Part of a small language model's weights: 13 layers, rotary positions.
MLP neurons of a small language model. Each row is named by its layer, matrix (up: input weights) and neuron, and shows model dimensions 304-495. Each number is 128 + 32 x the weight over its row's rms, rounded and kept within 0 to 255. Numbers have three digits each.
Before each neuron's rows, "fires on" lists the tokens most often at its 100 highest values on Wikipedia text that the model never trained on. A number after a token or word is its count.

fires on: " " 65, " \"" 10, " “" 8
L10.up2396:112177122130170158159176115080111146151117152128104160132144115199126155047110109160130146066125144168118090132164110127109177088152132120074118113108115123107117148140143157136091175112103160158129080182170126125081182161125140079118143116123128149145082147165133086096139103159137137129123096151159144123132139074134134166105057101127118180162122183164178165104213112107149098110130219116086190180160075100105125099142076088135163141175090108076076151174140111144104169155184186146067108125055192174114144138164137174154128132155095126135181112125090151149153140118100108121

fires on: " the" 35, "–" 19, " |" 7, " that" 4, " in" 4
L10.up777:167117096141154130106169107119096156125095164100091090114176083175121103114110104090093143062127093173096037110136132165184164149075124137161135138128189110102155113126136094144091166136128161103079153117146124215175130113184151114094145059175112169137115163124103115153159089103121089122135156191181076127144121107130196137151123131130174128172155099142101150118090210142138129077074131112174212099126139158172154140114087131162206117111182117155117152125158091135132111126195079120136079102116109104067155119118093112121129181152092094033146143099141140072123137135150117140

fires on: " was" 24, " is" 14, " Ch" 6, " K" 6, " as" 4, " D" 4
L10.up2742:171128141129109062083141120113086189133113142068096202115120101177094074126127154153106140152130098143160202128115093183144148130203147151096038074081130125144104127115124110085080160148126152181121160118198095156093144127140075085076120056153142146130126131123158094158155123125081107133173113128144175097098128131208103177132087145076142158128156110145173138131146102159136131176118140122148099146169160105153101100109061153133188096127124147164102124133153123141083131162164121122190079081178157178106151111161075141122103117122123148116156102104154132103083163115116119103

fires on: " " 38, " was" 20, "–" 14, " C" 4
L10.up1373:160094125162123094155134128106139148160140128078088123098111133145137177147102123166151118093123092126166097181163122100095166138074150121109101134081136152128143104142148104089102176135122087163103108101133106165121126116096120084123167148179126121142133125142124050128119151159162122150145060132117135127126074121149132156181082148047180102102150153136187158109139159167160143105183184115145166107134099158095163128075082079157145157144160135082131121160092148162080099121139149171125137134107176159149108079163121101128083137200122067162081135095115120185131132130151105124

fires on: " " 54, " T" 7, "2" 5, " a" 5
L10.up2343:132055107114093118124166135132100156117046091133085073162113126080124149155107131140121064095186074115125138058162138155134123176118152088092186062139144134109112145110122131134104125069093152057162138125097100134138134131129182131118116148104173175120229115132146092179174181164182128125114099118177163042100171131115157173155125096156134117193169129109190131062133138137176098169148183137083161130128135098127137126135095109150150117131071158075091183080111111112078117115131123117098134061122158171085162075123179132195102107095141123140111103116138156147111111192114090175

fires on: "," 29, " and" 18, "F" 8, "3" 7
L10.up1993:138137158125126105152113119077058155145051090145158059086155139160104131140122134140110157131114144112094165140117147154103134110180139063203153178186126119142150152126159141138101131146118088127171102162168110135144142200169120128137167110086129150150145132112165120147125143153073164158101089147173109160152148104128124127135130128137094101131115181093140139143084106146135126174121125118171102208126135086164121067137084133152073095106155135112088127171081155182173084171147132109067139110106161109117066206132149154150097121116040140138166107174155148084140140126120111116

fires on: " to" 32, " and" 12, " first" 5, " past" 4
L10.up2591:036167050116163160129068174113165157131130157105098098082141106153149130125153144090081174205211066080158096099126138181112108127048113144108109187122128107092113113125159159145168089180055148137130120105153125132139130141136134088116133097101129151134219103175100076184149162132144163127105143136140122145152151102174132048076089066113125113143175133124117113138133153137147152151124061139142147140197090130196131190119144115152082108121047091117112164118124104144141127134145149081080106120122174128148122160186159144200086135078109134115161103115124070109168102151080100092

fires on: " the" 25, "." 13, " its" 6, " von" 4, " Ver" 4
L10.up1189:144129119113129070160159104114157157118163100165137105181201168176130120120122100108003132109113093159057167198136153163139142068139129109083143114100132135147107129151133081100110100153119163172124104123130107176123164175105137078147212157133155158112126147142165123103138140107159152157073118164125129154178088077207175148103061111156179157107114061151139156117071103100163107118146157110151109085092109119099184115089141133138119093166097129146140123123099153086080150144117166028143160179098123120153128104162098141089143126159098102124139142129146111157127075122133084094

fires on: "." 28, " =\n\n" 14, " and" 8, " not" 5, " L" 4
L10.up444:147115102146101208162087162119107169114123142124122131126111155143142115117085135120077118169174174150162100106106178115131104156151157100149152125155093081136113146156167085160097120125078112151109034156051112106149133078151099151094119145116167137183134125081195071124136125146145083145104110117072097129154147111152183133142110122115100113123174133186109157105119097172139079163083069177154140134118141076138118106128158110167168085100097057191138183159110170087128145198148161139119152093206163093144101076159111124095112173202121087161109121084142138134122182132168108173

fires on: " and" 24, " to" 19, " on" 7, "," 4
L10.up1240:102184130126066145159141143084115182110089129144137110097172126169148141127111137188101145139128166126100103139123178176149119143084134145137096147115110119140196075198178133129146156127093151078113099162148148151134126097178124089060171062143153108141137142114113116121150147165112130160112071147124128157151210085153153155134166141149183155152147126160161087050157131119145162145101107129168142157136083063130084143098125163098144175078113119068116116131074115147178123102104155127121116089108157160105136170152208188120134114099089184091133138175124102150096172083111092123

fires on: "," 29, " at" 11, " Of" 7, " for" 4
L10.up198:145158172121141078110118166179143144117114178061090174135158082152153140059146117132104126202112070148109154169155149133105121146078131090110104132069141149110145129139146110144104152107151166165136114172206050169115133136118061093176135107076139136157171108155172088131130116193117096134156111145181113170097148078184175161143078160170155155155146097120110117166098067118128156056090098161126137141161121147120153110148044072099057114148141139111104154117130087076114123132157130136116147157111170135146143168101113137176134070106051160077165088060123123136168136143167108136

fires on: "." 34, " and" 14, "In" 12, " |" 5
L10.up2345:129107132110148192061093080170139135112141111066086112147194126141062100124159133166083071111134138153155093119155164123172129130173143095146128087064121190106158171087125142071096146091123131120161125170070119140094117138120211123091142133083056113161083138129143103163127118129145169120140116091119159107138176101172128136122061137108137168084214092110082161103132172171131118117125089090124172139098080057122125147157115162141156137155115058157139207117163092111135079122091148072137138094140145182080104125180152138169111172174136084064146187053125165113146126111146101103

fires on: "." 52, " L" 5, "\"" 5
L10.up755:146200128145162156094122088111091137134125093113054139125190114102126085104146099147097112182161085122124057126107133144147143156197126120133179164116125141147082157104196131156096214123139134083132083147079122167031128135173156135134142094090069115092058114111147047167159178105136116123050164132121153115165158117153125151127141107108069120081183098117121103110104101142176096164144153071125186160082122105146159180154172135179115124154136112168118179167144055088155116155121152105118118111104084132129096138155200127131103128152124100124107112078108152103143137123142096184

fires on: " " 34, " the" 21, " |" 7, "|" 6
L10.up680:123102106127161129078178080109095173140114175126122112078147133131127123090100093078105101136126158113151126144102165196150136148129093115161081174173159104171117151104156093148132177143125134074082154116143159155129150175156121107108158076142040151126163106143119140098171089158100139077136105144169082113153201138177141100157135127117097131125130092118107127156136062109146112137133161054116150152118129143143079062159118169143085095067146060106091144121087112105080086171170124116163115088221114106104095154132137107146129124175097154142145146075168156135113166101109108145

fires on: "," 38, " one" 18, " is" 8
L10.up282:156159135161180072110145128168171181098106180089173188099132122170085136125078157105122113130089109179104104155104149099099163088104130071088086128104178099119100108134182094122109130131124083197130096124188163128128126098151095166132093138102109198182193111119185135127153109142108085184128116113140140106057139142138124093114084093163155109110110094116103124136172113082132125098168086085141111151121146115100095053099079158086127103121129167117122122097143113094179126199195069129078101139156165085108124117129138087135119091190108159115062137150130117137124168134145133138

fires on: "–" 50, " \"" 15, " an" 4, " “" 4
L10.up1965:131098115086119146164158116084177089113116175116121120092088165198144122085092136116077068170129121166106131197215109181164124165153135158140151109116145151140079127159158116124089136095105169158124140154169146187094151138132078106126122122126060179145151143133172152112136097128079120129088039159100148164131125098096158121114066123111116136066127158137131106159183135143152101105141148108078117172146072160186125117103129174081115114146082160161130152151098111121122097194109130153069067107126173117113119090165147100100132100185111076144127111125118100132132209129094114052

fires on: " to" 47, " and" 11, "ulf" 4
L10.up2127:148096109136144130158131158139095119079125144057120134165109085217145080089148179095044151144138147107111091122140108194107160161101138144128080178114087204158132136153169075105136131141081157143149125154147129166183192098100072155109172081101136102130120097126140123125161103147151134111177149162100144096196127148177109114175122107117118111128039169157122100139094166127156161122050119126123127153156138134145043072087135167138097160094136060103129086103099113090088120126179131129164130156107184139105170167167165106172136110140160175175105142105129137113129144117103106143

fires on: " and" 49, " " 8, " (" 6, "," 5
L10.up1769:123142158128105179184126101122123191101053117135138078091125125148155141109077152142148078130123119125124142201138108147117116109152118066139141160084109126106058146118178113097072119172124139107133139131097100137188136224124157093189129090148057111129138091107144084124128145167195108120172145153144149117101137089178145131055096121138153102133144090128135119135147105181152120141094102125194153127118120093112177120166159136125106103134123093135098136095133169130129154191163103176053104111131175119168084179130153163140124106110073128118094149133146127136138144163169049127

fires on: " and" 32, " &" 11, " G" 5, "'" 5, "," 4, " a" 4
L10.up622:143116093166079134139082151134110155107069127097161073085131094126144192159136119139099104158163108100131186113090149065168146116114090056176123100178125132146104116137231098121092157172145098102131107141041105167188136191106138111133104091090122102087137110072098170119136137174145135122108077121105134148111208101122157155065123076127129166103114099160137133092133097135137183133097144159158145151070131142117081107072185148097135097126154078129126159097096140124150159101140154152038120119080150163190123130096155136119089152176078104087155064137084098129115159096168060082

fires on: " " 36, "," 19, "1" 13, " ." 4
L10.up283:118131134115170137138205186134153217165099174028158149152106142133120139107157133104051133123130145155098167155112119161101122152147154114133041109059077165092083121191157151097118167195147091142098117143122080135136114084056155123128087118173157171179188107159113110122155092118176123117106153187111095078137119148155071096098093116136152180147143128115156178084129093177194138119142118124165133176148120105094123006087111201073150090150164162162124168130153130151135128201148140172085104022160174120117151148134152185091107096130123161125143117197117157158135115130123086137

fires on: " a" 33, " and" 9, "," 9, " in" 9, " the" 5, "l" 4
L10.up1576:128109082121191182153089117092145100061033138132067143090159215161158127134103144153114121129111155058131136202121106172144112181164158155145109106114103139127095091129169117179098115123174171116074070153147102158122130117143142130117172082123105148155108146132097155057122183177109087134117114139137100152106115118180122133134073103161162140109082200097090154109144093146081204200060114171157124114193117118171121120063089176058127110132178105125097117125115116067138153193120118120119169137091172152119133153179147142153133091087130116112159076123169169190126176158125090168

fires on: "′" 20, " =\n\n" 13, " are" 8, " also" 6, " known" 5, " is" 5
L10.up1865:113104136107108120150152148205116151134129105151146144122192028127189090103123102129153160128162128123167110143110138158052107126128115116099174146077142086143105152111158143150144104182097161138133147084101095084124149167118147095123139169132115153145175118079156144200148126165155094079175145185106149142138089117102119100173148037162120121194140125198133137143070134143158121125036153140100143143098131161122131151156100111127112094162114159091072174149115079182131114157124147065120146132107118139052187143124157123097124135207114083142110112148141149106124150149116095178

fires on: " was" 42, " " 23, " a" 9, "," 8
L10.up1327:117120108169155134144123114121133133128093095121064144152107131132095107101135093167079107093169089108156154138117104149108152133110129142104113082134092132093150096150122095110140140138144129129203079156140126132121144110174100101117184114120124174098149112113161155064155082088097109108209057127186100096104133115142159076146110116152092119104103160096123143103163122094124122114162184159103137131222135139143074111061144153078104127065136119103069137104161156157112111132146116134155138123097118088139169092145156134137053169094116098135131100170177132128095189134124089151

fires on: " is" 30, " was" 14, " St" 12, " are" 4
L10.up843:118177053144137098083114127153146129109048161110100167103133120128124110115158155097084109157131096125148096111139148151169173113124166101125147137160167082078145119209139108126065121170155153173203145116127126155120145145115163083067186131195098144135107135070142117157145081135179145105171103144109124166122109163196146076078109087086136089176147100124123145073096154112138132111089152122108140159126163096148151165143114106091204084107064120093058127117157194134106126170114158073153130140081148161114135109168088143164079109130085118106168123144153115128170110151146093116

fires on: " " 40, "–" 11, "." 4
L10.up2540:192105090134114084183157104123103157115094146074062107151134108144115108126135108131123131053140110161112101100123154126136150136091157108047092103107118126079125128136127094137125189093092116155113104122202135130120135160151138082145154084181112157181141131136172062117179149218185168103091099102139099108106107130255112163155117080103145130073117147114147130175149086148144120094115186131137056102111122134128045155182076086138154109104125130177113137159127139103114119154190126151182112087078173163125158161125177081164128158121117166139127078053114140140110113104115102140

fires on: " and" 15, " a" 13, " were" 10, " was" 9, " until" 8, "." 7
L10.up1317:151173149128150122161116162169097141147092108072072133148167135148134188154094110111147066171112105145122209101171105152048167151109131151161103082144128073105100092163099124071138155138121180142123075130101095169143133115180087112098118173101100108132189103167147088094147127137190112126107137118141135172136099107185123048184080107107166204157151151116093185127116145103147129131137165150090151085111133145148073114133118108127112147135158139135100144166105127105114073174137115099185147163093161112149095138154134163154143109150119134157097095131091119119117118123100108147

fires on: "," 23, " and" 12, " high" 10, ")," 9, " higher" 5
L10.up2380:107137135087084108102112178048146111099091164161159121166176160117106082089134176092098067127169124138141142134121143118120127127135143117144136132132130086153148137180217155130091153165115136107093116069145140162113107109113174081066153132128126138196152077156118098167115099155112121108154127158154092146109050107112125157104085104114139160116167076144150108131143178111168119175199171101182098108150173128139127111121124187114134086140150098116115154068075104150073111188161204102096146088088122164053059182129133149182114163155105074133173150134211131096065164098136089104

fires on: " St" 35, "." 14, "1" 4
L10.up1479:171135070116153127135107180122094093093098181109140130176160187107172114143100123089063169125188118152121104118063077144177136058142126161115166156094148183129112150122124116152109173118123213144128142127145125133084143112107096109149132098137106154168112098145120101107161171084177165124085174118146109144139164119167115156161139101190110126179092118142168109097131079161133144100153137121165094139122073118122102119110095132118112082170129179161100161083129130145107155150167189120117168096111120131169084130117137159121085071134106167137136118046126106141091183150150110141